Weights of a small transformer language model: width 320, 5103 steps.
MLP neurons of a small language model. Each row is named by its layer, matrix (gate and up: input weights) and neuron, and shows model dimensions 32-127. Each number is 500 + 25 x the weight over its row's rms, rounded and kept within 0 to 999. Numbers have three digits each. A neuron's up and down rows have the sign that makes its largest values positive.
A block is one neuron, or neurons of one layer that tend to fire together. After each block is what it responds to, as a language model described it from the Wikipedia text at the highest values.

L3.gate171:536498489514486529536470501496463534502502478515489517486512536519499478550505542482497492489499453485511483474509544474476477550485477521448511499513494496499523476558518514502466488511525509486502517518512483531540531502492515524484525487529519546485496528531451479478469491493499443542
L3.up171:485500481489447560473492520528475533535556510521481475495516502533468500511500499469535467530513544520493531503511528509550494514450485501446507539479468462516501511516474463519482469536510495472534546482494494446523492523508515442482505488490514508470501454485520468498475531463450514504
L3.gate174:506490517489491549484478463499498487477449501492490489502510467507443515576476476472493453452522441493524488486486508480479497487483508532476500485520489508504549499493504450495492485476546466530520496500555521503483495531500510512486465473529531544513469518526507485506480480485491491486
L3.up174:523516506502456511507526472538509506467494543523531500468449476507509568515500485512541494494530506522499490534502537511533515540461468471512497485492497492543457492517506454500526475481522503515528451477443477527559538488498456472471544494497522514505485507490509487474488474497523504489
L3.gate442:480475491511519512503481520525499486516463473510495482483519489500457433547550487506504451512497467466521483486508506467511492466469487514497504458497462526484504514514517507556464527510540536499480483525516524495468534515492515520519491427492484516481529515466521509509485507513481431482
L3.up442:479515494443509536525473507514498544503476545507515521519501492497524505547502486522497504481449481481483478507507521513454477512518510500488545490468528482538494481496494498489532504504522519561495495454452489484530550490531544545516504500454472501545463509535497540486482493540456486486
L3.gate488:491497511526495544510487494485477498477516522497545491452550469479485511499539523479509501519486494531535544492518529502477523489498498529516494512484484481504546446528483495494476479496539444508531482501499522490525486511533520509497532525487506480482504516468518478542480489496496442500
L3.up488:477481528541514526499423466498502537505526532496503526501515490503528497508503463466541523530528470490494516531527566488520474508507506509547517476516504476484500507478499448493505466504495477522482459484443474495487503533464505531477534517466448574518517525499526474482463511527507470507
L3.gate612:461465496511496468506465463535538540486530523516467478517552513528528446511494523485482535549556517472491514510539458511482501494478504533532492499483490510520523502473481487488474478525505528480524490474519551483501493494519501457536496524501519447515535500474487495537509537496523502491
L3.up612:527511507468495444483486531524467486490545496489498471502525510501483509525561490508533516491532504482507500481512503460468499467518460508463554485494513478570484549490493510437516496500575495469461483486497538474486520537501488462507525518469525498501531508520536538516503515486523475489
L3.gate619:536515484485481465532464502499478532515496497484528471491501491487503482549548522437528529496496489482522518524456554498513527508546492493491526480465465527516514481491516501523476526479500499519494502466503543499539543512483482441459515470506479515481521479541527540468493541483495486484
L3.up619:521485460521517459547526501527488507546491498486556482536481471454526462555548513472501474497512457493525506511474533487481529505544512514517489506472487493530524485496528489509483529465489481502507486507532506496573507516505501492458488473486485504512524506512528523518500508464516458518
L3.gate707:488509504533506518518481550551488492496505490498534497494448519526484481500557514468567493493517524510526511484493512559496502459496559491485512490536449468489521504509497504462506504519478556478514534499523486523536510496530465517497523475467534454497505505548515516524505523469457505503
L3.up707:534530487442530519543469467506479517508514478486502508479523468519481526515521470493516472490509533505478437527487491542547531503452479499541486466454525501532508486551486536508479491457545505496499500522483515499513499464497550516481482490516515511495488530477485503501505458482469495505
L3.gate789:473463480506514512463493498529517468560513475517480525525480467492490448535517447516510519520490444489523514441508536495475487500523503535474507525483480533505485476483540470523506540448534499522460465506504477460511490490501517495504498499497513472505479489467486484525521463473513474511
L3.up789:540534568460486480516465555485487438472498537491493504479533559514509514437500497502484515529480530485452495525506499531502494505510523490496542471467506497498518506473442526469497497488508557521515520531520506556508560476502469456482495519504468502506531495511516508498480516536497525502
Responds to: Word-completing subword pieces

L3.gate159:486502525476452496527461469549515476490518511499520504464497460548523480517494488472502490510505481492443490486501510543495486470485469566473505512500498554490519511502539522493487490480511436493483556512516502484470522475502504488515501481467473508502500520502569435501484541517440460498
L3.up159:516591482418500515516524535471507501499468499537497499477461478504493480531521526510458510503463494497521502508471507502513478445506447501478495466509494487475530462507502512458502496500488520476516501482464519465510528516522539491523504474517501530538495518543516500458484467489528510550
L3.gate214:499506461524508465496511469480515539501466477533508512474496524483494431513484514449490510503555471531498477507488506479481484483476478561518501505483526519513563488461510520466483515472475494487488502528521487505538475496516533468498491432496503487493482531448498546501527456466531493530
L3.up214:496509448459490473469512524477490512508519519509555516486490526475545462550536491504501512522543514470513491505461518512515508524528511547506517503535505505504480450461514446510549483502500513486528480459507494488520472539506543505467541486486503526456532507498492473450496485477506481537
L3.gate235:472483518502522519505518499507505472538522503471493474484518500463477481516473470470475474498521500510505495495503499464480499544488508540528494528460503518489560504471493484493468460517533481515486471504480525492503534474512499503517517494460505476479509459532506474512495461501469505498
L3.up235:480514521495515509542491506474484542530513454498520543464490500508545504518486516483496505463511495502523479523498501539463500532462494515494510465495480469477508494533535483513514510519534537502478508460492491466492507510516537514508485486462514496475525499494487514547490467543480464500
L3.gate285:525475542502527458538493551518501483480562523507489473503501492486474529521494518475502455505503475475511542443463508504490513528521552488491489460525509490474501523521515476519501496513546491478454484502511517457496472514506519556476479472465499492524528524470533469487495553536542455512
L3.up285:495530499556494507485477524528528477499494484529420513511533489541467480464504525508516490515500506471476518476474462508505494546438495540491489488505482530536508504543497504529507524500517463497493519516478497535478466550502493491497460475495460480457511493508515504510498485501509462493
L3.gate305:493507452537501509456469501539479496522506480504519542512472450512490465478531496500496495504517465543477515512535517525474527524499488480500525479515519522509476525470502477511447498506509539563461513485455502512508495477518490509491496482478494499462536463537473448497497531478487446533
L3.up305:546487514515448506498525507516487539438516475488552506522487488516492504469459487499463487479492506458482475469543539498495497525476511473452531493517473497478498459503510501520480474515497526505492511544558485499518501477529504529501543498457516486465499466495519487521562484487523511510
L3.gate558:487469480498491551525515474530536471479447468523509507516513456498497497512460522473460515498546518477487499487496504496519499479496516482531455504496476474501526502503540445487508509475471534480500483489531493457524509528512502482467462502473486546523504511498517455523532553532513515510
L3.up558:516533478459510532481489501457489511525522465494531504447529551477516473495467523514469511512514514502444469521478445461485490531501467536518518472507487527507459464478508497481453483522472515506494538493493499488513482450531500531527505507495464510500503497539435503523519512481507489480
L3.gate597:455493504533504512529533523529526480503487503505506498503470426489467458494517490511486457510525486512468505517529516477507541502524515497525490518489512472467500473487529503475485440520526480554493532504528546471516474497522540474493495504450472451473517474490490487532475496509494506497
L3.up597:489515554497477528514512513502470514469477495518513516465462546505527475467462487492525480517564518519470523490526495528487497506517505496481526509420519500458503507476453477505481513486478486454499523520543513422491538479510499525531480498492488483486509485495479520518466525479478531484
L3.gate633:519535494524479490491497482549523501496496479457500521501499485520476469494557528526532534521483502509504498480493485484486543471499547488503520534476524457507506478507508509482485527504512479506506493514485541472507473518510563511493521476490536494482512497491483458537484516512497463555
L3.up633:481497540510464515508533490512500509517521482524473528480500485451490483448520530530483493514477501474487527504499458548487512520470520492531534535460490490506510524428508555528534501496491523485500526473515493458506485447516525510491476503535524463467480501498461516496504507497460487490
Responds to: Word-start fragments, esp. "conce"

L9.gate43:453470523464502518483496494508519449475493519514478527509464470488488537508489485454512527503472487467467497519519514435478484523502507532514472515467491548503497536537509547526491496475486468474509511525519504464544507466505470472455515496485510504500471527546525445527497533469539526493
L9.up43:468485504461530510543480451538516527449537486478506516477498475501462512499517471479500529489551511506496473473472456515493472528471482485529491543463524529517536480537458525472509497487519528474478462501509515495524540509491490508508447494524482484469501459481487526520504539498490488467
L9.gate126:495500517467488565548522474481478497514489470528525487541536493514476487540515553441491519500471510510516528474463502477527498508544486511517471489510493552492496448503495491521474513522434486509547515471505513484524496495509523494496522493492466434468521506474489510518480515538492478488
L9.up126:530471568462524515480490479501470473461516523513519466488504511513527535498507472474535460513539458492476550528475486528489507507537543543486520541525501500470503488532485523471456520495499507480500478523505527485548536463488478546503510522517500533471520520481537462511532557523481441433
L9.gate165:519505484507476508517451466487493505464483492496547469517455470497523527540474505483530493470469487493518510496504470536498482510502587499491484570496495535513548481463479518450481500481525490459529533480484502478512495507523476533496498478512522521488544476473525486516478521495472510491
L9.up165:529504554481514514523502551503510544505506537528498520471547503501486515513487459489488452518474513537479502501499496470513501512468536513537470502483501509506484515521505484572520502528489501524496532508487466483548503469526501510491466494512507455507491491524470510516516509558505496489
L9.gate204:557513463500532465545511523502518512499501453493533502491507450516449504537504496458513501481518509524493526460490512490496464526476497503482550490455524524489507526558494510490525518515548500457481537479510485490534506506500463502511526502541459500481516515495526494470490527476510494459
L9.up204:492516521480521525539530499515488456516506527474493521496479448500484497529470448478497547459490503491471480528522563495485534496506557555476493495518491499524469459508531495462492501488467464523447480515476457503435505472507480522499510515471502502522488485444482495514497507532514496497
L9.gate228:476504507532471503486475500498497506507476466495554484507491455492501469538523493480449521490490490487494506510539495520539493516504504515471512508489484516483525535466511521506447497476544459534494527501546496495500501510509480478482503474520506492484558484543537483522515520518493501494
L9.up228:505516540473452530523511530489495492515529493505530463536506467504563455500517501514506544469449516502513512558485505512512537486481478543508521493514478520477520545520487452522483559453504471519493513489509532491531557471485500500455487498524479479495535498518470484503489552504463478480
L9.gate273:520495530523503495470522500530493451513513487506522538487532517512486527523483488491525505501504503492490473499562492476544519514508494464508521468471498527525558500519553475508477528525509525498513475518540536517551480475519484501444497501503475470458465505525514471487512517519530534532
L9.up273:481468517525515514501518504497519508474526449497512493524496487508531532495489501477502505464412488541480483544533483516543509493536511485477508539451506515508513490495491464512471544525485466468474536468516459508519514518463505537507487501488550492499530539515511515496456494523511480560
L9.gate616:525481489496498532517499497524489489496496499497519508481543483500520532534472461485484494529455514458496555436504480485502459518506525505488471502495501527495489536491564524505517484496491511534468508491556531427523505554526494505503494450498538492504483514486499490489517572553491511517
L9.up616:523494536488464500480506497487501538530463518505540518496499527525562502470531495500506510464502512507488502525546537469504481528531491470550518531547504484521505493526447504494490514478506545470517531492514554463506515483492520508460517516528503516473458522504559514487455476543531486502
L9.gate787:510524506506506562512485492489456519464515514507541460482531444523529523519520546479475500479509502504541512509541528462479509477504508527475503500498487514508486503527463486457492473493490538501517503520489525464542540491537476518478512566525543527458511500504531524524474545482515481520
L9.up787:484494532460507548478499511470496488501507532533504544526540493512552525510476538518509527511470487507519496494520506502538441469546529529474488503527475545511481527495496465481498500455488466525503495526511474501543537498510465486502494531493544500501506522484492520525507556475507499489
Responds to: Quantity and degree words

L7.gate741:487502513535568488497449514515493503501480508502511513491513526423488521493479489443462512490491508461500509481514552481434512514522529517462512539524524508522500490461501503528491541492521497515475499474501477471521489517492481530457516520509519520485497510500479489512517476525484459521
L7.up741:462512483516482529481504511544508508512498505504507533476426498492498570494487526463491538467526489468533502463466535455465444488503492478501498514509549496490460507495472476485507548520539502514480490477481503463476500487473467507474541527502470507509521504537534512527490492494505529471
Responds to: Sentence-opening time prepositions

L9.gate20:528533522510531452552492487524500467478510500498498522512516539513499465493496484494479503474452423504538541469536504502507536474505496520518522472465549444531502502488507528493462489461508486524500508512514530511493476493529434516465497505522477531490528507512486516507514489490486500499
L9.up20:502497512493544505523556489469493489468442503550481470513501487522474505488524474504495496486502483518510476492453491449519481476510490480498488473454488488503526486529449501508528514502510476517478483520495532468459513508472476455509432495495541505511507513495515514495547510529471478510
L9.gate98:479519494478522500478469537510482520528519518534477535536533525510537478540492490504452485519494452493518495495556518516492494538526507500467501499475496463514488511502531487483487468509502536507441442498487535482486498517538461449516498539491478512515514459491503480574504520527535535530
L9.up98:463475534501452531522498467533532525511473509471497492483517509534489473490509487484535492558505492502533496478552539477515521479498492510505486497454538500501530487461484481482529549493515553493505463498561560468490499481516475523511525494516478551496520494551478498518500524528476532555
L9.gate274:490496522528503522504488483510474473515511426493465498529486491482496469510485533535468489485495474511487519481487520489463532504471513483466510500463482478518528514476520507557500470505566477494493489541492508452488485476520503523533508505497499545482501462529488472507476510484505520523
L9.up274:486487518509498544524498504524564507501533483501523572492547480514501492496503506506480563471478506506543489530486485481450453476459487474489489503489491481485492482504509500482525508531511512474496482503480531544464481505497486501474533499466498495511513448483464507551505496524471499512
L9.gate485:505512502481499530489537513522516474487493500527494535523536482476497473541511472488482474505528478512558507454496495458488497478485494507519530498498507470500514517515493482522510502508516477477515493533526549440485466488528495422503515503522503522507481533494461512513498565479466539519
L9.up485:475552509480474497521530536495484489501488527517511470520486503531504524515514516472547521517496523553475510512506515510524485455556483499464478520479511533476494512520480478501497499500460492480457502512482473475478495472501491556503525486506469482506536486501504534507547522506493562507
L9.gate586:413498500499530487466518479482475493469477534492456538515561517478522497531443508481480505546486472520501495487538505494521461481489489510469516534477522468507521484451509524536534542476517467461495472503498481515514538506521460485503495499535516519512490514496466515514510510466515515506
L9.up586:510570500507490481500475524529463485505532556457510511500517489484497512496536485515555516535522528488489477487520511487514520464466478539464554503489506512514511494487452476498504501517550515481466483482437517504501522508502515479524528479515470527496504473486481471513483469443539455491
L9.gate610:512495507472510551508564513523521507520483526505462517482468460526537528513480491524496489485522482514488469482517512487484521494507508503489480498494492490486472520546515500496520483512506473499455465525490533492491521506506461491512422492459484523561497452458488422567462502484513492521
L9.up610:499469495550471496533486482543482497494496513470510501492478524520525516482456512511505496511501531504506476491525484487473479496500524474485457512514485537504548505463539496494561487502486469498510489504537513533527519507501472580503524510521477514523474511471523480482511516518517475544
L9.gate639:471484475558499486507517504472481471511500446469509492546528490468542461501525521486471487485519451497500479539524541492506485462522507526507449472516509491526505447468535486479497529503497497485457479479550474477501493512513498529495534558483525525463494508499488492538503523521504469552
L9.up639:463493544478520458495520560491512497498496501500511508513525479505536510495526471477497501471519493476503463522537506467509537464515523509531480526457492518522476494489481473504473543496485530573517453516497460414537522510502517517479506486486485475528516502503500469501505490532472543465
L9.gate792:508525481451511520496552464487507491519472511537473518494516484507456487507539536517490532514498439505478547498485518493492492504496491525556506483524530535489488519460545516545490495471548485511487501522471531490531511477536478476505507496533504555547447470496484524541521470488434539507
L9.up792:482556523514470517479496516497470480474503543487547536488543497523495516517454552506541498500515488555474466498498519487505504518512506460501536524458529476479490525505510496486464509488549484480531498475479497515503500498503513468505513504507484502494451481478447538499491473563511505516
Responds to: Word-initial prefix fragments

L7.gate292:507499435512473500453530526499506497529441503509490525513492500510483529496521538462463467508499487503515511490514509495509513480507483542543481506440475535492526501519523524518449518461486502494535496540508479478515512471506508507446489480487494504586486540523531491532526489468484492495
L7.up292:441504484517461504510520487513480504523540517529457515549498488468461511495526534520513515516505507530485507480467498479447501527526468505544462487502502486549521527460491499484470519552475505506525524466531553488499485539498486504536498544519467498568523483530459510560527498550478525513
Responds to: Table separators, word-initial fragments

L3.gate253:447446464519523477535522448577502501511486521496464496521510515543465507525489520493455497481510511455528549472492527536480531527503512537526486539504483513518511491505538492491520486531506489455485509486493498462526480482510474497497492474495474495521517538507515474484533491472518459519
L3.up253:538450490468520482515472542567497489459483545472512476470522534527475514487520512484545540503500478492500513502538491470483557479472467476503504490510498500462491456493539513490538541497497500502485477504518539483477540502505517522506491521485533505474489486463522551471507520543486487504
L3.gate262:477517514528521462502483517506488494510521515494533530497528473485447490522488560490497518511503463512488481516535477494516529476530508553526453482454517505516500500501542499516477531508476480541506510524502496512524507509509471531467473526478505476499498507523506475500512541523453496531
L3.up262:481513492503547467471568494537518490478526514505476483470527526531475526494473485483505528532500506516466482500487534527521518489494497520523491465522501486490481548511492503547519482483441538486489462540547505510503486517487475525482485481478507490530493533515460492528486494457447493475
L3.gate598:470517490530526521515528502499472499504496536482474528509515488468480519486478522463472506476545527497492536487433504498514505494518529532527518495506472474544551479523520485447537507485498506457544497530526508477529477447507504508480520522466483526543508513496490535513500512503479519525
L3.up598:497473506506492492462496515515525490501500475517487495522561545525498496511513503501513514489510464456492489524524506496487539496492524529556485502535483464499473466523471512501469486501533506518503462537488502531508489487530510452515477481482499495524511504478524485469539533499474449529
L3.gate638:484485481540557526466503505517540465491471520466531517507496468456472479520533517481477526497497462521467473535538500544484524455501541490493466532565478486530512489480553522476465471509470468499498506483512510523512453535518457517460477497467458482472470485496476496496541486522494483529
L3.up638:485454480513504537491549460520528515504510514476488506505478498501529574491513525454504560476490517508458496530489506547507506458527536500508509535527473495503470506487506507500485482544488469527477517537453497489470507500495420508476519508494422520494482474495501488538480478534492500502
L3.gate661:476464480543505490509487518498518474464512517515496491514513530456467476496475527494482522510492468507500514466511497545447483535497551509522445537557511493533546497455498491538504489456508523529554465487520506490477483532507502507503498525514498493533505477511490520490515511526497464542
L3.up661:515503514550492527503459495497473505483526435479516483508502510488469446494495534537527487526523480499498472490522503468501525497539500534565500481450516468496552460494519509503492475523490468487455503543504473479471468529506499515494525487496476458492483501508464503458478488515490495514
L3.gate665:545516507493491492527467489474505467509488538527525479522484474484467501536503496471491544496563480457494526503507528487450455513555476500476517539491506498526485505472511530545519495483496455471475485511498498515460524534497487506455558486509420503472509496512479515497537531491479503502
L3.up665:491501542469447461454484478492493496503506561523506528480506495530473535508510499525550495536539487465488517504534497456491468477503473524513511463508494520506487518497465512469493497505460486456484509504476506510523459501500519488492540510485461463502480472473525539461513544522475480449
L3.gate803:541508527509470481533533472487498478503482531478484491519493504526492510507478565462474521487509481525483486497499511510443498515542475534527527521526504484529502508516526523479498490494510459530463497547509482485495448533505547511436479509541485488521458515483499507493518483501486469508
L3.up803:482527462512490463506537451539491526468469478527497455503499450500465536488465565518468496508511519525443459454446494457524497493502514491512485524469499476500482493501490499509480500526505472531499535472528480459496486490488502500491495493508439501534514526526466497527511488544513492472
L3.gate814:517500501527543474511517513542522470475495481509518513513531514499481427522527510508450511476495478495496502464474499489505529482526523556462521465553470485492563498503553479494539489476496474504484485490538510464505462483521497492441481496490466491491469478478468507501468484480425461518
L3.up814:478539512491506507508472431466489487508526496567543521540519501536489513491471506498511510497489501473510536468495502550527488487514501531503487517488523510520533455501489477475507507488502456461489480516512511503511493467479515479484555480506497506525505505524483481502489459485472473537
Responds to: Table separator dashes